config.yaml
norm: "layernorm"
norm_place: "pre"
qk_norm: false
optimizer: "muon_variant"
weight_decay: 0.11
schedule: "wsd"
decay_fraction: 0.73
batch_tokens: 65536
z_loss: 0.0001
train_tokens: 413100000
steps: 6304
MLP neurons of a small language model. Each row is named by its layer, matrix (down: output weights) and neuron, and shows model dimensions 128-223. Each number is 200 + 20 x the weight over its row's rms, rounded and kept within 0 to 999.
Before each neuron's rows is what it responds to, as a language model described it from the Wikipedia text at the highest values.

Responds to: Place/time phrase completion. Word-final pieces or commas finishing a location or time phrase after "in", like y-ear, downtow-n, or the comma in "St. Marks, Florida".
L4.down794,189,204,197,165,196,203,170,220,221,211,199,144,206,204,210,198,178,185,206,243,225,203,215,223,196,188,206,185,235,225,189,248,174,210,209,168,216,197,238,154,191,192,203,218,221,207,189,181,189,209,217,172,215,178,217,195,169,204,181,184,199,224,207,188,185,236,215,205,197,238,211,193,192,189,176,170,225,193,218,180,201,181,150,201,206,214,173,218,222,190,250,213,175,166,186,211

Responds to: Word-completing subword pieces. Final word-piece tokens completing a word split mid-word, such as the er of murder, t of shift, ion of million, c of pregnancy.
L4.down441,207,207,221,210,195,197,185,219,178,258,201,165,207,208,194,211,182,211,175,188,185,176,177,234,201,190,227,198,170,208,181,212,220,207,190,200,196,213,217,238,222,170,220,199,217,198,179,196,215,176,201,200,216,261,180,206,180,202,224,198,201,198,196,183,207,194,182,199,164,176,181,194,222,173,213,192,201,210,186,191,177,217,181,195,187,210,187,186,245,194,179,198,222,207,198,193

Responds to: Sentence-ending periods. Fires on the full stop that closes a sentence, before a newline or a capitalised next word, as in "the show." and "in Thailand."; weaker on spaces before numbers.
L5.down922,207,197,226,174,198,197,211,220,206,166,197,172,213,222,187,224,214,236,208,202,170,204,175,204,237,204,173,181,260,236,179,181,205,213,187,179,196,214,220,161,187,242,188,185,204,200,182,253,204,208,206,166,185,189,182,219,229,190,179,159,190,206,186,192,214,174,199,198,212,193,210,230,180,216,198,208,185,196,187,189,205,220,202,234,163,170,218,219,185,202,181,214,196,197,214,221

Responds to: Word end before names. Final word pieces that complete a word just before a place or taxon name, such as downtow-n Los Angeles, famil-y Trochidae, and wester-n Panama.
L5.down46,212,175,195,160,207,223,176,194,198,220,213,206,196,218,222,206,209,193,189,163,199,174,204,192,186,216,171,194,234,219,210,222,197,211,177,181,177,206,230,174,200,212,215,161,177,227,209,177,221,207,214,164,208,198,195,221,232,196,181,224,205,203,227,241,208,173,204,226,195,210,216,166,202,237,188,178,179,200,180,194,204,212,228,223,205,243,225,181,171,197,206,207,217,196,223,199

Responds to: Year first digit. The leading digit of a year (2 or 1) right after a month name or date, as in June 2018, 9 May 2019, early 1950s; also some mid-word pieces.
L5.down219,155,187,211,213,190,189,227,187,220,210,201,211,219,206,217,202,223,184,189,187,186,223,221,161,225,189,195,167,194,200,185,217,195,184,228,215,188,241,225,167,182,193,209,190,207,214,194,191,193,206,213,195,194,199,197,149,204,194,198,177,192,183,178,201,209,190,207,232,209,230,193,190,189,199,177,207,164,186,210,204,216,184,168,188,192,161,244,176,220,228,205,163,174,210,199,187

Responds to: Definitional article a/an. Mostly the article a or an after is or was in Wikipedia opening sentences (is a town, was a Mexican), also word pieces after l such as l-and, l-oc.
L2.down159,208,190,212,204,191,208,199,199,207,208,173,216,209,178,207,224,214,220,214,243,220,176,203,212,208,205,185,194,198,181,187,201,190,202,204,209,195,182,213,157,181,207,205,182,236,207,250,228,181,221,210,166,179,193,220,154,195,158,192,191,233,183,202,186,200,251,199,204,176,229,203,178,210,229,204,188,182,216,176,192,206,213,177,232,211,205,201,184,199,178,204,186,178,171,193,170

Responds to: Year final digit. The last digit of a four-digit number, mostly years, right after its first three digits, as in 201-0s, 1943, 2023–2025, 1310 kHz.
L2.down91,192,206,215,214,193,194,215,189,184,157,208,177,217,196,158,183,195,201,186,255,186,201,228,218,193,180,189,205,175,224,220,211,188,194,203,207,206,188,210,216,223,190,182,183,236,202,213,200,225,211,198,217,228,186,210,191,187,183,219,185,195,194,160,196,224,174,214,168,200,173,212,213,169,234,201,208,231,219,202,191,248,199,179,208,230,181,192,228,197,197,213,207,228,215,193,192

Responds to: Mid-word continuation pieces. Fires on a non-initial fragment inside a number or word split into pieces, e.g. third digit of 224, 530, 1976, or Rom- in Roman, C- in Court.
L4.down440,204,204,199,190,183,207,190,216,212,224,230,190,208,206,196,215,186,216,203,223,178,208,227,198,166,210,205,161,194,191,180,187,186,229,206,229,204,228,205,203,159,232,211,185,197,213,239,198,215,218,161,210,212,199,202,216,189,194,213,202,220,163,207,203,196,219,198,167,203,202,200,169,180,189,191,210,220,226,176,191,212,191,218,202,200,223,208,186,173,173,239,217,203,177,192,172

Responds to: Word-completing suffix pieces. Final sub-word pieces that finish a word split into fragments, such as -or in Bachelor or author, -her in teacher, -ter in starters or daughter.
L4.down744,194,220,225,187,257,196,203,209,221,242,218,208,179,182,165,172,230,174,212,199,150,184,181,201,205,163,160,186,171,211,202,188,198,207,207,182,203,173,207,195,199,200,187,217,198,195,211,224,214,211,202,210,194,207,214,195,190,201,235,228,183,165,208,164,166,186,205,195,190,175,229,159,207,206,195,195,186,174,194,182,206,219,242,224,218,165,204,195,186,196,180,201,219,225,186,159

Responds to: Decimal digits, word continuations. Mainly the first digit after a decimal point, as in 3.5 million, 19.9, 6.80. Weaker: mid-word continuation pieces such as pro-s-ecutor, nation-al, Fro-st.
L2.down581,188,228,193,202,215,199,178,204,206,177,171,205,225,187,217,178,201,212,207,172,180,164,197,219,224,235,200,197,160,203,185,226,216,211,197,180,201,210,180,224,196,206,202,153,168,185,190,170,207,190,190,192,200,217,210,227,261,226,167,203,177,199,203,196,196,190,208,205,209,179,228,209,193,218,201,241,217,193,208,196,202,200,185,219,207,168,195,225,224,206,182,196,209,195,248,225

Responds to: Predictable word continuations. Highly predictable continuations: " of" after nouns (age of, number of), suffix pieces finishing split words (leg-al, org-an, Atlant-ic), infobox colons.
L4.down190,200,201,156,166,170,209,238,215,206,161,211,227,228,219,215,220,211,209,195,204,221,194,208,211,229,210,226,214,200,208,183,190,186,219,229,216,174,221,215,198,217,202,216,165,193,179,180,220,200,204,187,212,231,190,188,166,202,206,218,177,176,207,199,196,154,157,205,204,185,201,197,216,175,184,194,168,237,165,244,206,211,180,214,240,231,181,190,188,209,202,186,231,184,200,202,183

Responds to: Modifier-completing subword tokens. Final word pieces that complete an adjective or determiner before a noun, such as sever-al, larg-est, preserv-ed, Brit-ish, plus "of" after group or number.
L5.down372,195,178,231,216,211,185,197,199,190,197,206,226,211,176,163,219,165,198,199,220,217,203,213,196,225,204,189,180,212,181,174,198,211,191,205,188,164,227,205,186,195,182,204,188,162,211,185,202,217,209,210,210,198,219,204,181,183,247,174,206,203,203,186,201,188,207,179,200,204,193,213,174,216,201,226,207,209,194,221,205,168,181,209,198,220,230,220,228,236,196,207,219,155,193,202,177

Responds to: Mid-word suffix pieces. Word-final or near-final subword pieces that complete a word split into fragments, such as -or in actor, -an in Republican, -ist in artistry, -ent in accident.
L2.down972,196,187,214,150,188,198,210,179,205,194,208,196,197,215,195,192,183,152,222,182,176,208,189,186,199,202,186,197,192,191,242,195,201,195,206,165,197,216,219,163,229,190,218,203,197,177,194,198,166,195,213,201,181,222,212,175,229,195,194,233,223,204,174,214,223,166,209,191,226,173,209,191,174,222,178,177,190,249,197,190,174,227,238,198,219,208,231,180,157,206,193,203,226,196,147,185

Responds to: Mid-word/number continuation fragments. Fires on the first digit after a comma, period or colon inside numbers (264,000; 2.7; 3:05), and on mid-word pieces (Nugent, total, town).
L2.down337,171,201,263,203,189,188,176,182,223,215,232,202,243,207,208,194,238,179,185,191,203,161,192,226,210,173,187,189,221,164,152,221,215,217,205,189,159,184,214,181,173,193,188,212,217,191,221,179,208,191,209,202,218,198,187,210,189,186,177,169,240,173,207,220,189,197,173,184,210,183,224,194,205,231,187,186,213,180,226,208,196,204,220,226,239,181,206,215,229,200,191,181,189,215,228,192

Responds to: Year digits and time words. First digit of years after in, months or early (2008, 1992, 1961), plus pieces of time words like ear-ly, lat-er, ten-ure.
L4.down370,182,201,208,158,218,210,222,206,163,174,180,202,216,185,229,190,180,182,221,207,205,179,221,217,221,238,237,211,195,174,196,180,192,181,196,213,165,191,198,169,189,203,182,196,200,218,218,176,236,180,184,170,224,190,186,251,170,193,182,228,237,203,185,214,194,189,230,228,214,181,231,201,206,201,198,213,192,205,194,194,203,241,195,190,203,193,206,219,201,150,190,170,172,210,185,200

Responds to: Word pieces after splits. Second fragment of a word split after a short first piece (y-ou, h-ur-ricane, the-ir, M-y), and the first digit after a decimal point (96.7, 103.5).
L4.down899,205,234,226,208,205,205,192,198,171,213,204,230,217,195,193,257,213,198,225,206,232,191,185,191,216,183,202,193,159,188,219,169,166,211,216,200,201,226,231,161,185,211,206,185,203,184,221,186,221,198,197,199,221,200,205,163,213,211,211,201,229,198,211,211,190,190,195,224,220,192,192,201,217,210,192,183,181,200,203,173,177,191,231,172,227,204,189,211,220,202,205,210,206,213,200,200

Responds to: Sentence-ending punctuation. Sentence-final periods, closing quotes after a period, and newlines right after a period, ending factual statements in Wikipedia prose.
L2.down745,238,226,209,189,161,190,189,183,170,182,207,173,189,194,194,229,196,202,226,226,197,223,199,177,198,216,223,187,189,221,220,220,188,204,197,230,167,207,203,219,208,218,205,209,207,194,214,182,194,183,190,225,190,191,201,199,183,196,209,246,239,182,229,187,247,187,180,196,225,204,160,163,172,209,156,197,169,208,206,195,218,214,231,196,191,198,199,186,219,178,209,197,221,195,195,210

Responds to: Final digit of numbers. The last digit of multi-digit numbers in stats, infoboxes and tables, e.g. 57'4'/km², 30,05'8', plus word-final pieces like Unit'ed'.
L5.down792,189,175,188,174,181,167,211,201,245,204,167,207,202,257,203,189,187,200,194,200,247,194,239,192,186,210,200,200,196,196,210,198,169,216,177,203,190,189,213,247,187,204,203,183,201,177,204,186,210,201,199,216,186,187,201,203,232,226,233,184,216,180,220,209,197,216,207,222,173,176,231,262,209,195,231,206,167,219,211,203,211,224,175,213,218,160,203,193,192,180,191,176,217,178,178,191

Responds to: Sentence-final periods. Periods, or closing quotes after them, that end a full sentence in Wikipedia prose, often last in a paragraph, as in "in prison." or "before making a deal."
L4.down729,218,193,203,190,202,196,185,214,193,188,213,191,215,209,169,230,224,209,202,206,178,190,164,185,223,219,191,226,224,244,199,197,183,212,182,206,168,226,191,183,186,236,242,228,264,227,195,187,194,201,183,193,202,193,214,177,194,174,238,204,206,212,210,225,220,170,219,177,166,205,176,207,179,207,190,200,205,166,170,205,186,234,209,219,196,180,203,188,174,200,224,202,193,199,186,179

Responds to: Word-completing suffix pieces. Final word pieces that turn a complete-looking stem into a longer word, as in the+ir, with+in, marri+ed, with weaker closing quotes and parentheses.
L5.down258,176,183,163,197,234,219,179,182,199,192,177,200,236,174,199,194,192,220,223,187,164,240,188,180,228,192,193,201,211,201,202,203,180,146,216,194,179,219,196,231,223,193,200,241,201,219,183,236,190,207,215,212,220,179,172,186,214,218,191,212,199,215,197,185,179,201,155,150,184,198,213,201,194,163,232,198,195,172,214,204,204,161,204,206,203,227,196,227,208,184,191,184,239,160,172,170

Responds to: Role of, and word-piece endings. Mainly of or in after nouns like role, Ministry, School, back, tour ("role of manager", "degree in"), plus mid-word endings such as honor-ary, Roy-al, Bl-ack.
L2.down367,181,158,220,209,203,209,197,202,204,192,226,206,194,195,187,221,198,169,201,212,194,192,163,212,182,201,188,176,185,225,207,177,191,219,230,206,230,216,207,172,190,184,192,205,182,173,187,197,186,227,191,161,184,205,184,198,194,187,198,224,214,170,197,205,236,225,190,209,204,204,174,175,171,187,182,178,210,183,216,218,247,211,180,185,189,229,220,216,237,183,222,188,229,216,180,204

Responds to: Mid-word fragments. Short subword pieces or digits that continue a word or number already begun, such as en in Piacenza, ov in Czechoslovak, 0 in 2020.
L5.down677,187,211,216,218,248,208,184,196,170,200,201,207,178,202,192,205,204,211,202,222,173,244,171,194,189,188,174,199,192,181,183,190,182,181,221,194,214,197,210,208,225,158,177,203,212,178,194,163,199,188,206,162,205,179,220,202,158,200,205,227,186,191,186,227,230,193,207,222,200,191,198,174,193,189,205,193,183,213,246,214,210,201,220,198,235,194,164,181,207,206,241,161,209,181,231,199

Responds to: Compass-word fragments. Middle or ending word pieces that complete a word already begun, mostly compass directions like nort-her-n, Sou-th, Northw-est, also who, another, Stoke.
L2.down123,178,199,191,195,203,213,238,201,213,205,207,164,201,209,248,167,194,226,241,198,193,177,220,213,239,193,228,191,213,204,194,235,164,181,175,222,202,231,204,177,193,194,217,192,219,224,167,186,197,201,224,194,206,190,182,238,175,205,196,202,220,183,225,197,210,198,220,193,180,179,220,224,142,250,225,231,220,215,196,167,206,180,216,176,194,199,198,214,171,198,194,178,172,157,244,192

Responds to: Number-initial digits. The first digit of a multi-digit number after a space, most often 1, 2 or 0, in years, table figures, times, coordinates (e.g. 1964, 2014, 08:22).
L2.down415,212,212,184,157,204,204,207,190,172,193,201,214,152,232,231,195,211,220,205,179,209,201,207,196,151,176,189,211,205,192,192,170,211,215,182,194,198,204,196,167,213,211,220,199,210,174,229,193,154,201,226,187,201,181,204,188,198,223,209,228,211,221,219,215,164,229,187,259,180,187,194,181,225,190,202,203,175,218,187,189,136,175,208,169,194,165,204,198,220,189,214,219,177,199,223,198

Responds to: Mid-word completion pieces. Final pieces that complete a word split oddly across tokens, such as fol-l-owing, hel-l, man-y, bet-ter, 48-0, in ordinary prose.
L5.down321,193,196,200,230,203,227,177,204,201,185,201,208,222,269,177,198,219,204,191,192,193,234,190,209,203,200,183,164,206,154,149,200,184,210,213,194,198,198,195,218,204,243,212,198,188,217,214,163,216,174,209,237,214,218,195,195,179,226,183,189,243,184,192,207,176,236,226,162,191,208,205,183,200,190,206,212,190,196,194,199,210,205,205,181,191,209,223,230,184,222,229,221,220,191,202,189